config.yaml
num_hidden_layers: 10
hidden_size: 320
num_attention_heads: 2
num_key_value_heads: 2
head_dim: 64
intermediate_size: 1280
vocab_size: 16384
hidden_act: "gelu"
norm: "layernorm"
norm_place: "pre"
norm_eps: 1e-06
positions: "rope"
rope_theta: 500000.0
rope_fraction: 0.25
qk_norm: false
attn_scale: 0.125
bias: "all"
tie_word_embeddings: false
parallel_block: true
init: "normal"
init_std_qkv: 0.0291
init_std_o: 0.0
init_std_up: 0.0291
init_std_down: 0.0
optimizer: "muon_variant"
learning_rate: 0.00891
beta1: 0.93
weight_decay: 0.0
lr_head: 0.00462
max_grad_norm: 0.5
warmup_steps: 200
schedule: "wsd"
decay_fraction: 0.859
decay_shape: "sqrt"
final_lr_fraction: 0.0
batch_tokens: 65536
max_seq_len: 512
doc_mask: false
train_tokens: 650000000
max_steps: 9919
dataset: "wikipedia_en"
MLP neurons of a small language model. Each row is named by its layer, matrix (up: input weights; down: output weights) and neuron, and shows model dimensions 16-271. Each number is 500 + 50 x the weight over its row's rms, rounded and kept within 0 to 999. Numbers have three digits each.
After each neuron's rows, "fires on" lists the tokens most often at its 100 highest values on Wikipedia text that the model never trained on. A number after a token or word is its count.

L6.up655:494557422490517601397537500456522560523407559513455526511490560468593602524541541560420437489526497496566480503526588551549531494547564515471485514529534542487466518542473440486480503471546484571569502503492555463542540432486475482503538508508500438548494542467525487459596459534495543481460571548527559438481489484391476458465562460475489508514461521519487491503616573342418495482500393502511550548478511504460501493405480493514487589516525552455498532451577495408437457400510540373556482550651493521502541492510465517478531553501612495510427544392410458543567570540472444476514583491601476525480474460594554511499361505412546501533485505451429468497419496545460519453438501491632493405562415577447564487483508473576429494483441464590528527388500439485496483418507439
L6.down655:519538551473439447468623319497468495541469421470434475488439526518463532440517535489371571565480546503480515426476565448575538538523461490526484499526601518509509441417503486460433470535405465473568451542470507510431613470492485400560450508645501488468568510519405532480513446524486523597410557444480540478562530436452518464564457604553481487562375450514538515539458393512575531495525462403453487401572525579421434564528490481485543550551437489580432519536478568530494524507469512568499476512530509579457486578520528461509492439461496498528532594491549599427549508543466502397563480481592495481534516492514596475452474453494447554512459602484464504510515440584447463583455558535467515511414521501482581521469479523563483524553434485477498442514544544537558497437502580
fires on: "F" 38, "G" 19

L4.up1267:476455483478470491486547471570377475486508410552494492500505506544512516450516514533443491590540499544549544538500425536497471535529509599442435535471576467505539484507574489488544383528598519490463537477500526479484457501556495587506475469508514431479441562569440446506419436552614577449448536438472487448426523538400527451633510535457518434546389437613505526479520461477526520491569496606490446600546511503581498574513418518501455515528547373498473472459524447513534441544457506606399494534424579499531600458544570501576527452500479534444486593605571506553472489460488485470495438461425456502494482560448485505523595485421451572455478539546482540490400504460459504540531430530525479549550488445482596538532568477565509577479512487496499559540484500480418459503551449
L4.down1267:492615541504451495480523564554457525453528445503626461453544401488533604463449455444446504512523621438493431459539491553512386599543504439449472410508468513484472451519456559540443514532535480419545535537433528447359477506487510450566521542450501526533553455557492521459496551504476550532504508478544440478486478565491507566418415505501497437416537460554437479576483543410612544529521451473378508515549548461519574411396561469562593485523449474510457393525467547578491497563594441526412539479515498537594532473446414532569545540479464561577553540504538468452532479502491512446493497545377469426534465462490525504503522504549521471420458483414519518438458562520515444562577493398600533550432453492494480479458595498434537480576460553519515495413446537440484544443493405
fires on: "M" 13, "T" 11, "'" 10, "s" 6, "DST" 5, "C" 5

L6.up318:570489449408456403440537425588574533449506489511420510526539418483561499487488475536433423619534466531518509535427521548496547542509565463503456523510511369474501502455528493547544512559465488467511565533409466522543468499529477510471499442527507514484556561603469479494468455478513528444580541403460461522451611546371593473446455523546445529513468454379543447608497453533428533531519467521611489511499497465467473561493488463518447505438385483594527505473504443445516590619559454531491533505494523543543526502536450605509524482454473632450573492557526530485462463513471568461469525496527623489506489606577501534449510552527517544493474504527544536427537535510417498549448474430559547508532474455442472525431456541579438447555466477442479482528502520461473439479501487
L6.down318:505519474517556542569532475412544570545591506452548457495445580582510538504522608437564469546473628567494504541552563456506447508530420575506505507475533590465555477521592422515506507394482531444480458504530476422481505455395448390419407576460445469460535439521586514527566550438522400605467494504508557553485475502574460442534517457495591437453399472511459519495490533462485443437561537548465550473503583449509487524487461540417462530467483458569518481468560488520487518460507526553520458523475448486410588527500487409494466567516452431482491450480425444484595621481522478465540425499487495513460489548480446493526488520523482622539541523512458437423515530481512540421532451438504549423535603548532525449525538518519467517493471486551568512507423572531559506386550411
fires on: "T" 24, "." 16, "," 10, "'" 9, ":" 6, "t" 5

L4.up469:427538494516582489477499458560519498561423518557504560529533588524493497507482437525463511493543491564476547577424442573483576565553551460523500469559416436559493465498442459534444494549471489600426555532526444474436437505431412508454572516598532566575507458657526535528484528523482473554469475461491451644565509442454464507550557506521567594525483453433514533464518512538428457452445489357480474483484499492521474489564527449454574510480498410511465424519458514473471595514444581513494499444478582499410440451501478405444441535462566552615532472604561548555507525535414414450489527531513568494501462492494471545534431494533474542505580432544502586540462532461561496505558468457515490553464463552462477482554492514600438464500438486480536423539513513460464512540508452
L4.down469:506465527491511397473411464491499518467542435496514471454502467536541489459515407437542446514495548531602505532602471437556502452493531531433492416496588552495553493437487575456493467463472584560551413472447553448485523505571485506493532472449454534440515498774495450438537527462537485551542483620520573420448530509563571485564489508524496470515453562567497530463534549433533478509565479527487488513454454449513470544493482483536498326446541533591502523477577528579543449499527452580462563545392424533581502530471536508531520516437452445469556498407483489471414511442488457489487587484554466540545480438476554563446543467442475444467480476496538424493562503544445407534509562552467458378623570539513536488511581574486524452491613499502492597527473434414470477401478436
fires on: "(" 33, "| " 23, ") " 18, "\" " 6

L6.up1236:460522422559529492577555546543527498495515588526575564552421473465571463477541566484574493477486539526484476506530475579541435468416400525560421473513566459382570472433513556447576547515535460618525508561601564592558496453462483541501475587502384423504507504482397441457515556529450514566523548596483377482446492420445434513498490488540425480483400422505530514505438436512435542505552466539411485534441565459527449512523427474553486424507474603473484501498571601521503559473495572526507540538513524438477487508495467546519513464545465514480466525512479524448511430572555537441407568510463529518502468511510489570470506437516498511514472540504504530509558445455420522424493453528501444518507577471512407431469445485600506515532556550532529470447476410560518482457438462
L6.down1236:497464458402523573506439478447514427516475549497502415497513507363477470569543463440397501486475393487456525562468489547455420430488523459505469553438543563603544454488471486525439468544442478539496473587549451493504511506500518568448540543538550479521546439575425478515437508429502486438511489511541471489526448555478488451462481534596453574507588486443505457518435601518400415518511400500533521474429459507492622500466529453589380497546586505488465489484568488533535484544638560506428487531448462448521482414581481523514526484512531425556570471529536502476583462473423444504447458464441526448560466504549420497559484442507497550526528521512515570441445643501520492536510481476436541487539545441560486517523477549462489445528499564481498405466442471506508459443467514
fires on: "," 48, "as" 8, "." 7

L6.up351:449490441496471382556516574508422445477513500482556498527490521455535514381486434447379384502434504460453528495529508505484578537474459533493564494462502535491489545548607505565446399504506456481500536460471445483530526484499537440437436503595460451490504436489536550593515416513478493571527490630521520430465474436493407427479543477552567497505503507478512504521474426526467474511495457523513453456537498525508411433502570537548531518522425461485527536573502529515443421444485490561498494537459506495508530472572547524465517518451446509558499496506566476549569544460466534497467487507399431401582533555464554510608425556607469459436457526460497553521584424534454520567525563520508496568507444543512455484539489527410488559487547513522439587505550481526582502588469449
L6.down351:458561627508477525515484393497536437424422527419502450494508497523471459568598563455487451507537492537409523534511431522540501391499481493521450571544568469525477562603439494527409512463575554499513526468430465429504487457445595582607534516492386412492475462624482472490448532450489480480452416453477509456552464560487543481485431435511514413601577517538523539412520554548515462432532538488491452516423478482545592509550545528461464534525576514458448513522485506491545419556540457482566520486435575530475581465428431497520488497483482505509426513517426468459584488493417587443476530560460564426496467476548473421487500476558477618492551455590641384492493557505543506601527473433492420535542560507498537534575506452452457500514474442550496456553509545556468503466627498
fires on: "," 81, "d" 4

L7.up1167:486518526370492361343495471517479503422552527487437509499429551465458459521599536404464462364434395548490546548484547574496525503502509520517519495489499462462505497583568488471483644536566444574492563551541481509618523488548539562462633501472477412538469550541493561522514444454458491495517455548528488452451508497417447439494469453407532553522558494470548510557452468481517423522533506586547458486480609477523560479418468450489458486489531575477556436591415504472476458490515406465464485532435547425488510425532447462516484487496517486472518432482467551459596478475507533506480523523491575523425507525548523534527496464480505575546566420568487476479471560515457488548486528445548475493557440414450544574528458568505534578467539477440455529523472542537490504491535578
L7.down1167:572613514546503527429453437414428519556508530464531558385574463433488483518419427546587524482492485480478442557577558437555499464408586597555447581576502456495473341469439524504599553518503469511551513533502465446512568459516540507488424414454439457512539488659504456508547491491547477533467449581498460443452529459523494429458492422489510545499498549457500530531468614466494451524548462551461538552563534507564523580426463446624506432452536426548485468429424479486527390519509475445526451532479439488483491406544484544548409467497512536541489515511449486507480441496492601460456528601534561406517513498571483552467458550542456492535511396512478358515490490546412533544485485486478556431620541438538551537547516517466543554442512627471525487595501455590488564423414401
fires on: "." 56, "," 41

L4.up385:559476481450460489476551510608507480538492517572472553438510561536478548493474437441516489455483522582569539583431459542569495506453466535469538521441479546564491429402531533517491600527470595464503556494498520484493409437540498457549490452608490561502500541474574492593437451526488476527435487534548555572491555472576531497587550535507487509383529425485534465471483600408408452672519461410571461472558496459403464411476437483498481509455543458460532495536540446490476478460489516550485377524592482551432449536357562409509509466512474502523364494496485601566560483392508487420561520511556410497543470504489542463485364480466491481484536523508493507518516531475476399435523451467479581480590515525462429544515512527486514476600535521398568515532511594521486497499572561
L4.down385:523485518555525453479580437426463504413539516432545403460544497483565525527560496444481478561511491476412453539507506471550489502513457463457527451461607559484486496499415520558487491509424427476426444427564476529518504556568503536429488492488418468475433516643511559404500500491484562486545441663534502549556492538473464544486513421604448447464509509592491467476461498513513395485448474638473426510537453530510501515507495555556507514545582480460430513518541529489466563514481549553524519481492513569560500483501538461553487607457440508442460626518518464413470536570480559520557498444425521457452507483517497411454515489538423473458401407444530443494475643571485413505440483412554491555618549439423481472483525569518434481591598536526499535540505520535455479458523460
fires on: "(" 34, "|" 9, "| " 5, "s " 5, "=" 5, "– " 5

L4.up637:497472453501543509435522434502410448476583527429489469551562444511452436554539460519517511507555508498457618471461491504555609432560558516401453485484568555404521488585469512500535448433498588562503476589517475510474477515499516459393565601433511541412382518531421434495490439447499506506563496533475483465509458516527504529425525579556518510552498495488507550504476565510570554387518417518383563416397506483526456520478475438401434503570554503470534487472527436507437579508600475482502591553528477489520496457457492535442547464444498415491517419457420484478564425443515527515540536503524563544498494456512553468473402484510515577527474554518493480511563560526481491448526413437409593459501411463496550500562446500521507568558557487542506510548460380428477582611519438
L4.down637:520497462479508491562455516501504515485528485500438486515513481539516476468442490505524498666543478486506456415511461522474486502458524573489540456546490516470474523513564601486515491515531439512471537547496500479518499422481410487600475494564485515490516535537462508505483404539474558461544541533460507504488527492451490561621465566645437551436547417559506548433506509456519457440531408524494450535543505529443506428470524510508548406432518529486554484555449595451438549434507570370539528534515426460524574484490602529462551473493499516527537547608542450424399531566496494381466517414528516501557581483499447483467457514464536591417599516601543608574581568439561523458495519535504531530487559544451536495483528472504368518499477525449509505505481558531506642481472469
fires on: ", " 64, "Per" 5, "Im" 4, "his " 4

L4.up181:504522484496505507478518597554465493614592460557513475594430492509456482578440553532527575504399552508469431548436509550500453466519555435525486522523561457399549481461544517541403499475568469548498617520461515485545483565517521429440479419579428494465480510672533446458574467466553428496545472557509473491517451555508479483378572513468507563561513492495469558426475557469517520523460414483500528417479478560467478506471514515521430592451523552452559493485529625504502495604441491500501551457472573531477466474547515517583460505558433471510531534507567519438499427491554488408576564465477528570538562537578476571533449479465597481457565554557468466391511536537429502502514454476492541574499486436502462488500497535554525515559445493491473571496521540449514343523574533
L4.down181:521495500439463487415549428563499426525407471501488589493461392448552498551464604546482477480515654491411541461604472539509533517486482540485488506501430541499516534509515524625538487440569461506517522498531557526447567535416445453467496449425462470510490477666510591431504517468526540440460412533553622405577419568488532427592497430454542420451436594479533380485415497507512522511542436571431506508464384481485619548487472574468458525525386491511500531502474484515503503517525538523528512602538382460447459500509545426501481591465419438457521548590483489440542522537556565505486487518565514444409547567577530533584508492569456483466594543396566546508591489484506511470475461497496505446425514477420500536492536495546465541447543491461514451507481506531572448498507535
fires on: "." 76, "'" 9

L7.up1059:556523566468489503457458552497425453477455549557530544545516563421427551427563426532461441450451425538550473504492565526540386569455424496581525535393506417452447403502506451463530427512508512481535508539451511503468587548410527496501466576445470488529477559583489521511493474457463435485509497535418555409471547438451481513496506471538486515546545421528516489486440347445455459572581423471447452462472510472468483558538510653405566460559475575532559427483494505538477484508557454553419543507466502465551506547456414526544455436508507423495528491474436503434598480495576492444444622482477549528459474509467475464487500485578501568522448521613475450463482431548505471533542445534533547610598429528578505575552535437491395491584531491487517523467507478495465457458446583
L7.down1059:419505553511443542543493560554629467581462538481457384504459518417425496497499520412502525494465444504515466571393547537506578473551502504533589461533480488554513437574427519558577540506449484447546497523518468493568464592515529590485428375559566559548527505544519485586480528505612438434527584466467546520536479513460407460556494531382467515485525557521511411542573542503505458501513483544435436506410422486407470511502570513561492546470422558401498535482537574577463531543550380563495497570461421526526536450630436509458495483533459547453430451522537465533446523453512618573466518487515476456478530523436475520523508464538518514436510451505511415552463485543467454494511498467559576432483563509505483419426530601544518470455466436501495467416443472524523570468442468
fires on: "," 77, "." 14, "| " 5

L4.up1062:459597487410536570554468514485552529477459522467507461499518525463449432569557558537398532431451536482482518581494571453487534530499546571506609606529463445458473577464545504490477436490436474457501532485502565544454594500513587566604528517453460430592460456468551510593472475618637519406449500514512514537454599439517496514473490562511459507419458501440463465542493549562436405489511531495469534573604543500474409594498457501461538494466522351458534498494487510539462506369427433452399430531573451579495413516517469577515521508534490520509549530425374483533523534420437443463469508469498533550480462494551534422492481519464541447508436476428477550485468468573453537565430503466492530412509498500572545499597456454558482485542547484462572485500467548514434526511514475
L4.down1062:494463534548486477441487435515534476490472586456463551458560565443518416460517580503494473462495540412607506438499546563401504471512595555494399492492467426467429509497515545593432463463540459491537524532550472505582502604512549495543461464482427573474458497379451429461529534542459541571543455480619486470474499506429512564428433405480593534544554648530438516409550507579484474432501487559492514509485524542407519540501428489524457444508431494480408490432537535524456513462527504555467484519452460533479520580532596510473497458474461531499610532467494485358536551588508482482536464448537527501436513538525553483457434562481532512473462416560591524516534474474481520536470462515492450540455452454453547479568547451626472534528448499552498458513512490499525502521415510
fires on: "U" 34, "F" 33, "Sh" 7